python train.py --d_mlp=768 --init_std_qkv=0.0255 --weight_decay=0.27
MLP neurons of a small language model. Each row is named by its layer, matrix (up: input weights; down: output weights) and neuron, and shows model dimensions 16-143. Each number is 200 + 20 x the weight over its row's rms, rounded and kept within 0 to 999.
After each neuron's rows, "fires before" lists the tokens most often just after its 100 highest values on Wikipedia text that the model never trained on. A number after a token or word is its count.

L3.up303,192,195,191,210,223,174,208,184,220,187,201,191,205,181,197,183,187,231,179,200,190,222,150,184,188,191,224,214,201,205,185,224,223,204,188,173,187,232,198,169,185,203,220,204,211,183,226,224,214,190,203,190,190,193,182,210,180,208,172,197,198,179,189,179,180,200,182,246,198,197,185,194,187,182,157,235,178,187,208,209,238,200,209,212,189,209,137,212,198,184,199,180,156,214,190,234,248,206,203,203,206,189,155,260,186,203,213,220,209,193,190,166,187,190,199,208,202,210,236,212,196,178,207,211,204,176,213,201
L3.down303,249,214,228,179,174,200,221,181,171,186,186,208,195,192,216,209,210,196,221,194,148,196,200,233,180,205,217,167,208,197,217,197,194,225,185,200,244,195,196,185,231,212,191,202,218,166,179,185,172,222,213,200,203,209,205,232,193,211,208,244,211,221,212,184,195,193,199,192,215,192,252,206,204,198,197,199,236,216,188,200,199,179,179,201,183,194,198,161,201,201,244,199,227,201,199,177,202,164,195,187,176,216,196,199,206,189,200,225,188,208,187,216,216,191,224,222,181,202,197,205,207,192,196,231,178,193,207,160
fires before: "\n" 32, "." 15, " United" 7

L10.up712,194,201,207,183,203,202,172,166,223,226,205,193,202,199,184,223,245,249,180,216,188,202,203,200,185,165,180,173,226,218,220,193,267,205,183,171,193,197,194,172,163,213,234,214,189,200,177,219,231,166,196,203,209,188,175,183,210,209,204,225,203,177,181,195,188,175,204,200,193,194,195,172,207,203,194,194,184,222,211,180,209,250,221,163,199,223,193,218,191,183,196,242,160,177,172,223,231,184,159,177,226,170,194,230,173,192,218,182,203,189,203,198,185,214,215,204,182,197,225,219,193,227,208,201,181,195,199,208
L10.down712,212,191,228,218,210,207,205,203,199,220,176,196,196,187,212,172,197,178,217,179,193,191,178,180,200,175,223,223,208,222,152,189,188,229,189,220,184,181,204,223,210,201,211,186,184,184,197,200,197,164,239,221,145,193,201,203,216,202,168,199,167,194,185,176,251,214,230,224,207,215,183,174,199,206,202,245,197,179,219,188,201,197,204,223,213,185,195,204,204,214,185,206,233,226,221,202,238,215,219,183,193,240,239,195,160,194,191,187,212,205,227,224,219,209,194,185,149,198,174,177,213,192,198,217,188,199,207,240
fires before: "\n" 76

L12.up0,175,183,195,194,186,211,185,241,205,202,201,190,216,184,221,184,203,218,198,156,176,218,196,208,196,177,193,181,207,179,195,209,205,188,214,241,194,212,168,211,200,206,197,193,237,206,190,211,236,161,206,174,194,195,215,135,241,190,195,216,175,167,203,198,215,248,210,207,195,169,221,223,197,220,193,165,200,215,190,192,173,174,213,139,219,199,198,182,216,186,198,184,207,174,223,198,246,186,172,190,190,184,216,195,196,227,228,217,160,195,195,210,208,196,181,188,218,208,210,234,179,209,185,216,212,193,220,204
L12.down0,191,173,207,181,171,180,207,198,219,212,211,207,169,197,177,170,184,214,188,196,198,200,230,194,208,194,177,187,194,222,240,237,202,202,230,218,211,219,201,234,210,213,211,219,199,193,198,200,203,201,204,177,178,199,237,194,194,173,209,187,205,201,204,209,260,193,185,200,246,222,205,195,226,196,241,170,192,190,184,185,193,188,184,169,201,195,211,205,189,197,195,198,219,176,216,178,202,190,229,166,213,224,185,173,234,211,215,225,208,190,241,192,205,171,242,203,212,205,223,202,207,191,204,203,189,165,184,208
fires before: "|" 32, "|---|---|" 8, "|---|" 7, "7" 4

L2.up583,232,202,228,222,187,215,198,192,206,158,181,225,183,214,186,227,222,178,188,227,170,197,181,182,192,166,234,225,197,190,210,232,198,207,204,165,214,229,167,159,271,179,223,209,191,189,238,191,180,220,200,202,218,234,184,198,186,191,222,160,205,210,199,217,187,186,202,195,224,183,218,189,209,182,200,212,242,188,158,208,204,190,211,202,191,208,226,167,194,166,177,172,228,212,182,237,209,213,215,205,190,185,152,197,203,200,203,191,201,203,219,198,206,186,183,211,188,232,191,203,208,188,169,184,211,217,206,185
L2.down583,211,218,180,151,220,201,216,207,182,231,219,170,197,215,196,212,159,203,184,183,210,172,223,212,171,251,177,200,203,207,210,190,204,179,187,225,215,181,217,267,162,196,178,210,188,197,168,156,234,179,194,173,229,204,179,203,201,181,171,198,211,179,199,179,209,197,231,224,169,210,197,210,193,225,209,234,167,212,213,202,209,180,225,221,224,197,160,215,175,243,180,191,184,202,211,173,196,164,164,172,154,212,207,212,197,178,205,197,229,198,198,212,197,216,235,193,189,230,220,177,181,228,199,235,200,211,204,223
fires before: "\n" 52, " United" 7, "^{" 4

L11.up363,197,191,210,171,241,201,209,162,196,174,187,193,224,196,186,162,206,208,189,169,203,223,194,198,179,193,222,188,206,225,180,196,186,162,177,207,201,195,174,240,217,221,208,171,191,174,214,212,186,205,209,197,153,188,184,170,202,187,203,195,219,198,207,170,216,210,200,234,181,215,225,155,207,200,190,217,208,223,215,176,227,190,214,201,201,193,176,208,234,191,200,194,193,238,210,192,255,221,178,208,195,221,149,225,170,190,235,202,179,193,195,202,187,174,147,173,207,196,221,230,186,211,205,225,178,233,200,195
L11.down363,221,205,215,191,172,175,239,239,206,238,213,201,198,185,224,209,196,172,182,193,200,206,196,237,224,191,225,208,183,201,222,205,177,200,222,213,200,226,184,171,213,199,170,215,196,220,180,181,173,223,224,197,234,211,193,232,191,207,208,188,191,191,180,222,197,224,212,236,237,200,207,228,190,187,237,200,193,193,163,181,194,175,193,186,207,203,234,179,203,202,195,202,213,195,204,217,168,173,189,203,190,171,209,173,199,217,214,195,207,253,191,208,197,204,197,217,237,192,178,211,154,219,166,203,198,161,196,185
fires before: "|" 62, "\n" 13, "1" 5, " " 4

L14.up110,212,182,204,195,201,194,172,206,231,189,181,202,213,225,191,186,228,185,195,198,200,211,215,189,192,203,179,208,219,218,191,181,201,181,200,200,172,200,205,214,213,206,204,202,168,178,220,208,199,226,196,218,179,199,191,175,200,220,179,181,193,174,173,199,222,227,198,223,169,212,235,199,195,150,201,206,183,186,239,161,177,193,208,223,177,215,213,225,181,216,203,188,194,221,189,204,212,187,191,161,232,209,213,185,199,185,171,171,161,175,199,216,174,173,195,224,207,208,256,202,192,213,190,215,211,230,199,209
L14.down110,206,228,198,198,226,227,186,192,176,217,192,252,197,185,182,202,179,216,205,217,196,212,199,210,177,179,217,196,214,198,194,187,183,193,185,206,198,205,166,191,187,190,214,202,206,181,197,180,192,233,199,222,234,191,159,216,209,174,207,214,185,218,208,179,217,211,231,183,234,189,183,197,205,209,183,211,186,218,156,211,203,171,196,190,218,191,228,161,205,202,209,224,203,198,183,181,193,231,191,203,233,213,206,166,214,189,213,209,217,201,232,226,193,207,189,171,177,194,168,225,157,190,191,181,173,209,183,194
fires before: "\n" 88, " and" 4

L6.up340,194,200,233,222,223,234,202,205,199,201,212,210,219,174,175,173,230,206,197,192,191,238,191,227,221,220,223,174,186,202,221,159,196,221,178,243,203,243,218,205,178,244,217,182,243,213,201,208,194,232,232,221,192,212,200,178,206,190,242,202,210,184,218,200,215,201,227,194,222,201,162,236,166,208,185,207,190,178,176,204,159,195,191,210,194,221,186,186,213,235,184,178,178,177,227,197,219,179,234,224,168,198,202,224,212,222,197,225,185,219,192,206,176,181,216,199,235,202,220,188,207,194,187,189,239,187,202,185
L6.down340,200,217,178,199,194,191,194,190,169,191,181,188,142,213,191,198,190,207,218,196,217,157,219,236,200,193,199,218,239,187,187,196,195,203,203,180,189,169,170,163,211,187,199,216,213,189,209,229,207,213,208,197,186,198,212,224,214,208,213,236,178,195,184,232,152,198,176,180,177,206,209,175,248,213,216,197,202,186,220,222,194,194,206,170,216,194,217,199,249,181,212,220,212,216,190,195,195,212,163,192,219,188,174,208,192,213,199,161,180,189,204,205,205,211,214,203,201,184,221,188,226,202,217,242,187,201,213,199
fires before: "\n" 49, "z" 5

L2.up350,144,217,192,190,201,171,196,176,226,198,207,187,194,195,187,195,208,171,177,227,185,191,192,202,221,191,227,191,239,240,182,185,233,215,195,191,234,205,216,207,200,193,208,202,184,182,184,213,210,162,188,216,196,204,206,192,184,199,205,224,222,202,239,236,214,211,211,226,172,162,193,203,207,192,158,219,187,212,198,180,200,229,198,231,179,207,188,192,182,155,205,203,187,223,187,221,222,204,195,186,187,146,221,242,166,184,247,194,211,176,165,167,198,185,169,206,203,191,210,191,187,212,201,238,200,208,208,166
L2.down350,264,155,185,249,206,231,196,181,211,197,200,183,184,186,223,187,216,187,169,176,188,204,215,187,211,208,210,247,209,206,209,207,180,192,153,199,183,204,201,184,207,207,194,201,201,208,190,211,203,198,222,217,210,196,214,208,179,236,160,230,193,220,205,232,245,210,189,212,207,195,171,182,209,199,230,183,227,175,202,203,201,176,183,214,240,170,184,182,205,234,207,177,211,201,231,178,188,211,204,224,189,208,194,157,246,176,194,201,184,183,224,207,183,208,178,198,207,190,171,186,234,204,219,193,192,202,180,217
fires before: "\n" 31, " The" 14, " This" 7, " In" 6, " It" 4

L6.up248,203,175,216,198,205,202,217,225,187,204,204,199,187,206,177,219,199,204,181,223,200,223,188,206,199,206,206,191,159,189,198,197,200,207,171,204,196,247,177,195,222,194,232,158,183,214,216,203,232,172,201,212,209,209,188,199,230,264,233,183,215,172,221,218,183,202,228,190,204,175,154,207,201,152,208,188,207,206,174,214,192,225,210,225,201,207,171,169,196,195,205,209,192,222,187,209,207,192,217,209,162,239,177,215,195,206,192,213,178,193,197,198,215,179,221,243,182,201,199,193,208,178,203,209,211,215,217,164
L6.down248,205,208,184,167,198,208,223,172,221,220,209,190,211,194,202,192,204,213,213,225,184,179,210,242,209,196,210,281,239,199,196,207,196,229,205,174,192,190,223,199,177,212,209,211,230,227,206,204,203,233,218,194,208,220,227,235,185,188,183,245,237,202,214,187,231,195,185,195,208,242,230,207,201,202,210,208,174,214,207,217,200,225,217,179,211,219,211,256,233,206,212,198,210,218,223,159,188,199,198,231,227,139,210,169,200,185,209,180,196,237,202,226,214,212,181,191,206,192,218,203,213,191,203,203,194,230,175,215
fires before: "\n" 45, " United" 4, "di" 4

L14.up13,207,197,191,193,243,183,198,173,195,191,192,188,211,211,170,204,189,199,215,201,178,230,166,190,199,194,197,194,208,213,203,216,170,197,192,210,214,164,200,198,262,164,216,201,197,144,230,210,193,212,208,184,147,164,229,202,231,211,190,187,215,193,183,206,208,215,203,242,181,209,208,183,210,168,192,241,198,210,192,196,195,201,213,199,220,208,160,232,239,189,210,179,151,197,186,202,200,170,201,189,207,183,212,203,174,233,169,199,196,210,197,154,214,236,193,223,192,193,195,222,202,203,207,239,166,152,243,204
L14.down13,230,200,200,212,204,201,170,217,194,210,169,225,213,190,256,195,212,175,222,219,197,172,202,193,220,194,229,189,182,205,194,197,191,192,213,224,230,203,195,221,211,204,165,166,194,180,187,218,183,216,201,216,143,195,197,241,160,208,188,206,233,157,221,229,148,198,225,163,224,206,226,178,193,187,238,182,195,230,177,191,211,200,210,232,197,197,183,185,212,198,187,215,191,202,206,184,158,198,213,224,195,166,206,207,205,222,168,218,190,184,186,208,210,188,194,145,218,188,160,191,182,205,210,215,196,199,187,181
fires before: "1" 52, "2" 20, "0" 11, "\n" 5, "3" 4

L11.up694,198,180,191,171,225,173,198,174,197,188,158,214,201,172,174,202,182,216,220,235,185,177,209,203,195,221,181,156,252,231,240,170,216,188,170,168,181,177,222,217,195,212,206,185,189,192,195,211,180,165,210,168,186,208,220,189,186,195,174,222,213,168,219,230,172,211,217,200,172,175,191,207,219,154,202,197,202,199,220,202,214,227,237,218,164,228,201,230,189,213,197,216,182,194,193,190,185,171,208,162,219,217,220,197,211,223,219,195,234,206,196,209,206,197,176,157,174,192,170,198,220,185,212,231,176,183,184,192
L11.down694,207,219,193,207,204,202,200,196,181,222,253,233,184,226,191,169,169,204,181,193,213,174,238,224,201,169,179,188,198,210,181,201,201,199,207,203,190,196,197,175,194,211,185,191,179,184,206,198,171,228,212,191,245,221,207,200,192,202,197,216,173,191,201,172,182,183,215,200,206,200,201,194,189,215,232,185,167,219,193,180,208,195,146,236,222,184,218,195,224,204,226,194,201,190,186,199,186,194,194,175,250,185,227,187,209,201,200,186,229,196,223,205,173,205,231,208,229,192,146,206,205,193,189,169,205,210,197,199
fires before: " " 43, "-" 9, " Be" 5, " Ti" 4

L12.up277,203,206,190,194,214,194,202,230,229,241,211,156,209,201,205,201,206,263,213,208,181,217,192,220,200,209,188,191,201,200,198,183,200,178,181,181,183,203,178,194,187,187,200,175,195,171,199,204,178,186,203,165,192,211,195,175,222,192,202,198,210,173,216,187,233,222,190,242,183,203,211,219,208,179,175,224,216,214,215,198,200,190,246,173,216,220,199,221,210,165,193,184,194,182,163,199,243,226,187,195,189,209,187,192,189,177,175,219,213,171,201,194,193,209,174,189,183,212,217,202,170,207,200,220,193,213,204,223
L12.down277,206,217,208,185,187,228,214,214,197,224,228,167,169,186,201,186,217,193,192,191,164,195,199,198,213,161,191,208,133,214,184,205,172,181,213,217,221,186,193,202,200,202,210,205,179,208,204,166,220,211,190,207,229,192,218,214,210,203,230,184,168,212,202,197,235,209,172,184,230,234,201,185,195,214,204,193,204,221,212,228,203,203,205,187,228,202,221,195,237,181,178,180,231,202,189,197,171,195,210,218,193,182,166,206,192,183,212,227,225,190,221,177,195,229,195,262,205,157,213,198,194,175,206,183,189,163,174,219
fires before: "|" 90, "\n" 7

L3.up704,164,200,221,194,199,192,205,150,231,174,181,204,173,202,228,224,183,194,219,230,189,204,216,181,220,225,218,208,204,201,199,221,211,183,185,162,206,248,194,180,247,182,210,202,266,229,193,197,188,211,191,216,183,192,176,199,194,224,195,205,199,219,195,168,198,180,205,188,213,167,231,207,198,230,213,212,232,220,142,207,225,200,244,202,186,211,219,196,186,201,177,166,176,174,178,233,221,219,241,198,182,198,202,198,222,212,206,169,209,194,183,195,184,175,204,214,205,228,212,183,194,223,177,200,171,191,206,199
L3.down704,232,210,188,210,200,187,208,204,158,203,224,185,198,197,189,222,208,206,170,189,217,164,215,173,171,202,168,259,236,203,198,210,196,154,232,242,193,181,188,245,225,220,221,178,141,191,207,202,219,210,164,211,216,212,204,228,208,188,199,217,222,186,181,203,195,218,225,196,214,222,207,175,189,182,207,199,180,172,210,183,191,198,222,182,183,203,181,196,187,199,194,208,226,201,227,158,203,177,181,185,191,200,180,201,149,172,212,234,227,213,202,195,167,220,227,189,174,232,194,203,195,190,211,213,214,187,189,211
fires before: "\n" 55, " United" 7, "^{" 4

L5.up86,138,185,233,207,221,181,205,205,173,217,200,194,206,168,218,219,200,193,203,197,202,200,204,208,219,179,226,200,195,188,190,223,236,193,165,221,188,222,191,203,238,186,201,203,178,236,201,214,226,185,197,172,182,199,192,152,205,221,194,200,204,212,177,201,160,179,193,231,192,201,213,229,173,183,191,188,208,218,159,189,218,230,196,214,191,188,180,214,158,200,199,162,192,195,238,195,246,169,211,203,157,173,191,212,218,201,191,155,217,201,217,198,211,207,211,213,199,215,190,199,228,216,199,197,234,208,230,200
L5.down86,203,198,120,193,188,205,226,173,236,205,188,189,205,237,168,190,184,213,185,230,194,201,171,193,198,215,186,201,191,207,203,217,192,209,212,199,205,201,212,195,170,210,184,169,214,180,177,183,182,209,188,193,177,216,212,234,170,200,198,181,187,228,179,193,208,208,197,174,232,212,198,172,208,209,195,233,162,181,192,219,186,185,230,208,209,214,211,188,226,194,199,253,214,202,183,201,160,231,181,187,235,203,190,197,165,198,201,231,197,214,170,218,202,202,207,188,202,212,244,205,191,195,211,232,182,193,165,179
fires before: "\n" 75

L7.up621,210,166,214,199,212,215,213,192,221,205,204,195,225,221,209,188,203,209,205,236,177,179,164,186,175,193,197,192,217,228,206,175,188,207,221,157,224,189,209,215,188,187,229,200,196,201,228,235,205,199,211,189,176,231,169,199,189,197,217,195,231,188,203,240,200,183,192,196,174,213,216,188,219,229,183,223,215,208,236,164,181,225,216,203,207,202,205,171,213,206,151,223,167,229,194,195,228,156,170,207,212,199,196,210,130,197,202,191,187,194,192,222,193,186,154,184,187,180,233,215,179,251,190,221,171,184,198,203
L7.down621,172,220,187,233,164,158,214,214,215,249,214,205,173,218,194,207,219,211,186,213,230,204,211,213,212,180,195,245,182,202,195,196,212,175,207,218,193,150,168,201,166,203,171,176,207,212,202,198,165,180,186,212,180,188,192,190,188,192,205,237,188,230,231,216,238,188,199,200,219,236,204,206,209,200,204,216,151,197,181,203,187,237,220,202,170,214,207,218,193,196,198,180,209,184,219,208,247,226,237,194,195,200,193,226,201,185,197,188,159,191,200,180,190,187,187,220,190,245,246,191,221,185,219,184,216,196,212,205
fires before: "\n" 91

L12.up452,208,217,218,189,207,216,219,199,196,175,214,207,180,189,204,223,235,234,194,232,219,223,189,178,178,177,197,183,226,201,213,180,220,189,168,191,228,222,174,212,173,184,213,204,225,184,193,210,190,146,198,213,214,181,196,196,186,198,203,232,210,167,209,192,186,218,220,217,196,170,215,196,198,210,200,218,174,226,188,189,197,166,212,172,166,234,204,222,177,202,218,236,232,189,203,221,220,191,166,174,212,209,182,218,165,207,233,168,198,173,196,197,184,211,213,208,176,208,196,229,220,205,225,214,193,223,223,201
L12.down452,230,203,219,196,209,204,173,206,213,227,204,208,207,216,197,200,210,169,208,213,200,192,197,200,194,212,212,188,218,224,197,203,229,213,198,200,206,182,188,201,196,178,230,194,209,209,193,229,212,165,228,207,152,195,191,194,193,210,191,198,209,188,201,190,196,213,261,217,180,189,209,198,213,163,211,192,204,198,169,206,192,205,182,220,196,201,174,213,202,205,286,218,194,208,209,193,208,188,200,178,182,226,166,223,169,200,202,202,205,202,220,195,186,177,183,208,192,195,191,186,202,189,153,259,209,192,206,176
fires before: " " 40, " the" 12, "\n" 7

L14.up751,202,194,206,149,198,194,199,198,210,195,204,208,222,192,239,157,238,237,201,208,179,175,209,204,189,193,180,138,196,222,253,200,220,181,199,198,202,174,206,220,200,172,169,179,190,192,179,224,187,201,196,205,186,211,235,188,213,216,187,179,236,181,192,200,210,249,222,230,174,179,220,165,223,166,188,199,203,197,187,171,213,199,207,184,175,225,163,188,207,212,199,218,187,243,204,236,236,180,177,207,195,175,197,187,204,186,224,197,201,172,205,211,185,172,207,227,234,198,186,201,167,201,190,216,193,211,201,196
L14.down751,218,190,172,203,192,247,212,182,185,238,215,236,195,204,189,231,170,219,214,197,220,176,244,198,193,191,191,193,199,171,213,194,203,224,199,196,166,188,168,218,195,223,199,199,183,192,229,203,176,211,197,249,216,226,225,196,183,191,200,180,229,193,177,185,198,184,239,205,238,201,194,190,185,220,186,172,206,193,221,215,195,179,211,183,230,192,228,199,209,204,219,214,207,182,202,178,174,205,198,198,223,245,182,169,194,177,202,226,189,215,206,200,197,213,189,213,189,213,190,173,200,224,210,185,200,184,163,172
fires before: "\n" 72, " " 6

L11.up743,214,189,200,201,210,174,195,212,200,197,176,185,164,207,179,218,198,233,191,219,161,183,154,202,203,233,202,190,235,236,209,194,203,197,182,196,176,223,188,186,174,202,198,185,189,181,174,189,169,159,228,182,208,207,189,182,209,189,203,212,205,171,214,215,179,219,201,177,167,180,208,227,195,200,189,249,211,170,205,212,208,156,229,204,198,185,189,184,191,174,206,216,159,186,192,215,199,190,199,213,183,224,218,225,204,203,217,203,234,203,206,179,197,201,231,155,183,200,187,182,199,223,212,226,220,152,212,185
L11.down743,217,153,204,184,199,177,224,187,236,189,210,239,179,205,224,216,224,186,213,225,182,232,168,250,194,177,220,170,197,184,199,210,175,186,245,214,197,216,222,195,204,207,211,183,221,197,195,203,191,228,205,200,214,229,179,171,204,200,201,193,181,223,191,190,213,176,242,176,211,177,221,187,217,175,191,188,202,190,210,216,197,167,196,257,202,190,214,195,217,214,209,190,219,213,157,206,161,189,219,171,175,201,219,197,200,205,230,182,195,223,187,206,214,201,213,186,197,204,214,176,205,198,230,192,220,194,173,169
fires before: " " 33, "2" 13, "0" 7, ")" 7, " |" 5, "9" 5

L4.up306,194,199,179,188,190,218,197,172,174,237,203,185,207,215,203,203,184,228,184,220,189,195,214,203,210,197,202,184,190,225,228,166,181,193,200,172,221,221,170,192,192,179,176,198,187,217,207,166,218,192,192,161,211,208,211,219,180,198,182,205,194,183,231,235,203,192,207,213,162,189,249,246,177,161,201,213,217,162,186,210,179,202,205,194,205,202,201,229,132,181,175,179,169,202,218,200,228,182,209,213,209,202,226,192,196,204,184,141,177,204,214,224,204,193,183,197,148,190,190,165,218,203,209,207,178,201,204,215
L4.down306,203,201,228,189,183,189,192,214,221,195,184,190,219,218,167,221,225,170,211,210,214,227,194,200,233,215,208,215,169,184,210,181,189,193,180,220,215,183,196,160,211,209,206,197,178,191,199,217,168,234,163,165,186,212,222,192,182,241,230,188,195,189,186,219,201,208,225,210,215,206,200,187,175,202,220,172,172,207,168,164,213,211,179,217,203,221,199,137,196,205,193,193,198,227,161,193,197,196,183,210,221,219,197,218,220,190,204,222,227,228,201,189,206,211,192,174,207,210,206,197,176,194,189,170,177,182,198,176
fires before: " |" 34, "\n" 24, " votes" 6, " " 5

L6.up475,217,191,222,236,212,214,210,201,200,203,215,195,210,184,170,224,215,205,186,207,190,178,187,234,190,243,207,215,181,194,216,181,222,175,206,210,213,204,195,229,210,173,184,181,216,215,229,220,222,204,206,182,174,235,202,203,181,215,207,201,212,197,179,187,200,189,217,209,192,187,202,235,193,200,200,175,209,188,191,202,185,185,183,180,175,232,180,189,154,205,232,181,199,229,194,191,220,206,224,223,189,196,177,192,199,209,203,172,206,175,208,214,220,192,204,250,174,182,200,218,206,199,166,196,209,182,196,201
L6.down475,208,203,200,210,155,211,187,197,183,140,188,210,175,207,192,185,159,198,203,208,198,187,166,193,202,181,199,181,194,200,199,213,208,203,200,165,181,151,173,186,204,207,209,185,212,165,169,189,187,163,195,185,180,209,183,169,186,203,224,182,209,210,201,200,210,176,134,182,202,232,199,197,213,209,153,188,161,184,202,223,179,214,194,169,192,196,230,237,221,179,189,194,191,199,193,196,222,185,174,186,194,179,200,209,210,165,167,186,204,223,203,159,209,241,199,180,198,212,206,175,209,199,185,252,218,202,190,197
fires before: "\n" 56, " United" 7

L10.up328,210,179,184,194,236,192,192,200,214,193,185,201,214,188,178,194,185,226,166,232,183,208,200,172,199,208,222,176,262,241,216,195,213,193,194,199,193,156,212,213,223,228,229,176,221,175,143,194,240,173,203,174,184,218,204,190,184,185,166,221,204,211,224,217,188,168,219,190,184,204,204,196,197,195,206,214,221,161,234,200,174,184,235,183,216,194,178,213,198,208,211,191,174,166,193,182,191,206,215,195,196,243,221,218,199,220,212,179,184,197,202,213,204,228,218,173,219,167,180,184,222,201,225,212,156,180,199,204
L10.down328,187,168,160,211,203,187,214,188,197,234,209,225,164,217,201,191,206,225,195,212,190,214,191,245,202,185,222,214,162,216,178,188,174,200,192,244,206,215,181,175,201,213,180,235,212,200,189,177,199,222,191,201,269,203,197,188,241,186,216,201,210,202,180,182,205,201,187,193,210,197,206,205,185,212,211,167,163,173,186,215,213,193,172,220,194,194,233,169,200,207,190,166,207,191,196,214,191,208,217,206,208,183,189,187,219,207,202,194,198,213,197,172,183,198,187,208,217,219,179,157,211,186,207,197,194,174,225,179
fires before: " " 46, " was" 7

L7.up605,168,162,202,201,219,225,196,223,202,188,190,193,187,191,209,187,166,218,216,219,206,199,182,176,202,225,188,199,193,182,216,164,216,179,207,196,197,196,215,247,225,208,205,155,199,188,196,215,203,195,216,158,205,217,202,176,226,173,199,169,209,157,223,231,199,206,193,201,202,190,247,170,203,189,207,203,235,165,248,220,176,153,213,215,205,221,187,165,199,168,154,180,202,193,216,197,198,177,208,189,227,199,198,239,173,215,214,194,199,214,185,188,203,167,193,195,191,191,173,206,214,229,218,201,135,147,179,209
L7.down605,155,210,207,208,220,210,171,202,195,206,195,203,186,181,188,181,245,213,179,221,192,169,223,193,195,214,205,211,217,191,223,235,253,183,207,228,208,191,189,204,162,228,218,230,203,187,252,211,195,199,210,138,208,164,223,202,213,198,195,184,185,210,167,186,190,181,193,212,193,190,174,210,204,211,193,190,172,215,212,176,196,208,214,153,205,207,185,211,212,183,206,189,182,190,241,184,172,223,196,192,216,216,170,210,192,169,223,219,183,172,209,183,215,195,245,213,200,220,250,187,205,203,191,194,191,194,194,221
fires before: "\n" 29, " a" 14, " been" 10, " " 5, "---|---|---|---|" 5, " also" 4

L6.up151,215,211,233,244,225,216,203,234,206,202,229,197,243,184,181,201,211,206,208,213,177,191,169,236,186,178,196,191,201,208,206,127,215,195,218,224,194,238,195,186,185,196,219,200,218,199,202,191,208,177,201,190,178,213,211,201,185,181,204,185,228,197,208,201,190,211,234,216,192,182,205,200,202,154,198,177,200,158,204,218,173,210,184,213,202,234,149,235,182,187,215,198,206,214,233,221,203,222,204,198,190,188,203,201,177,233,199,233,189,205,191,208,202,181,207,240,190,177,210,206,236,197,192,220,205,198,212,189
L6.down151,154,192,193,189,198,164,206,212,197,206,195,169,167,217,224,195,197,216,235,165,175,166,211,219,216,218,171,217,188,197,173,197,202,215,188,194,192,160,193,174,197,228,199,195,211,211,191,205,196,225,220,203,195,193,158,201,162,192,175,211,189,216,167,210,172,165,161,150,194,235,187,175,156,206,194,171,193,231,192,207,224,187,207,225,179,198,225,185,230,196,208,232,210,228,189,203,228,179,192,202,165,197,189,176,240,205,198,206,195,178,191,165,195,234,184,182,180,200,218,194,192,215,225,175,171,214,197,206
fires before: "\n" 51

L7.up548,216,204,208,191,223,213,193,191,234,193,181,192,197,185,212,188,240,180,189,216,217,212,208,191,219,203,191,183,186,193,204,216,218,188,188,148,206,203,207,205,207,209,176,183,183,191,172,227,194,188,196,229,184,187,208,171,210,210,205,226,223,220,214,209,235,235,199,240,222,160,201,206,224,197,176,197,234,201,208,183,211,219,193,206,167,198,189,209,203,223,200,188,212,224,212,245,215,220,203,188,251,198,217,208,211,194,251,184,191,182,182,210,169,192,131,196,187,210,225,216,190,217,204,206,181,225,186,182
L7.down548,171,210,205,188,229,202,195,175,216,223,184,221,186,208,227,177,218,203,187,187,180,213,186,211,192,178,213,160,219,212,169,230,184,167,224,215,166,229,186,181,192,230,230,175,187,160,222,205,245,180,209,221,199,196,181,186,191,211,183,213,186,239,209,176,207,238,212,201,186,191,178,147,212,215,184,178,229,226,239,210,208,154,197,207,203,196,184,184,207,199,183,205,211,223,238,205,223,206,204,211,226,171,199,214,184,204,245,168,200,180,197,189,175,192,193,192,209,220,210,210,248,231,196,213,186,210,227,229
fires before: "\n" 28, " The" 15, " In" 8, " It" 6, " She" 4

L14.up192,177,169,213,195,235,212,188,197,228,225,200,205,204,211,203,171,200,231,186,200,224,198,228,187,182,216,186,192,211,215,217,176,194,156,198,230,196,193,208,182,174,206,197,204,171,200,216,196,197,172,209,198,182,204,221,186,194,220,209,186,219,199,170,208,233,219,197,238,200,202,204,148,236,179,163,186,216,175,208,200,190,207,233,190,206,192,203,229,213,180,203,195,202,244,174,206,197,214,154,168,195,179,155,223,164,168,166,212,235,208,194,206,191,166,165,174,187,201,183,251,187,229,207,203,182,199,182,195
L14.down192,231,195,170,198,197,208,220,208,205,226,215,230,199,184,191,216,198,186,223,161,194,217,184,222,175,163,236,206,232,240,184,213,192,218,240,221,181,244,181,169,208,189,225,183,202,197,168,193,219,191,214,216,191,161,192,188,182,211,207,179,170,220,182,203,201,230,195,235,198,186,179,189,216,199,192,180,205,208,193,211,192,157,197,181,143,191,235,215,219,222,163,218,224,203,241,198,193,203,226,175,195,197,203,189,198,184,198,205,186,203,236,217,213,211,160,209,198,208,220,201,200,196,207,203,204,191,197,196
fires before: "\n" 33, "|" 15, " " 9, "-" 8, ")" 6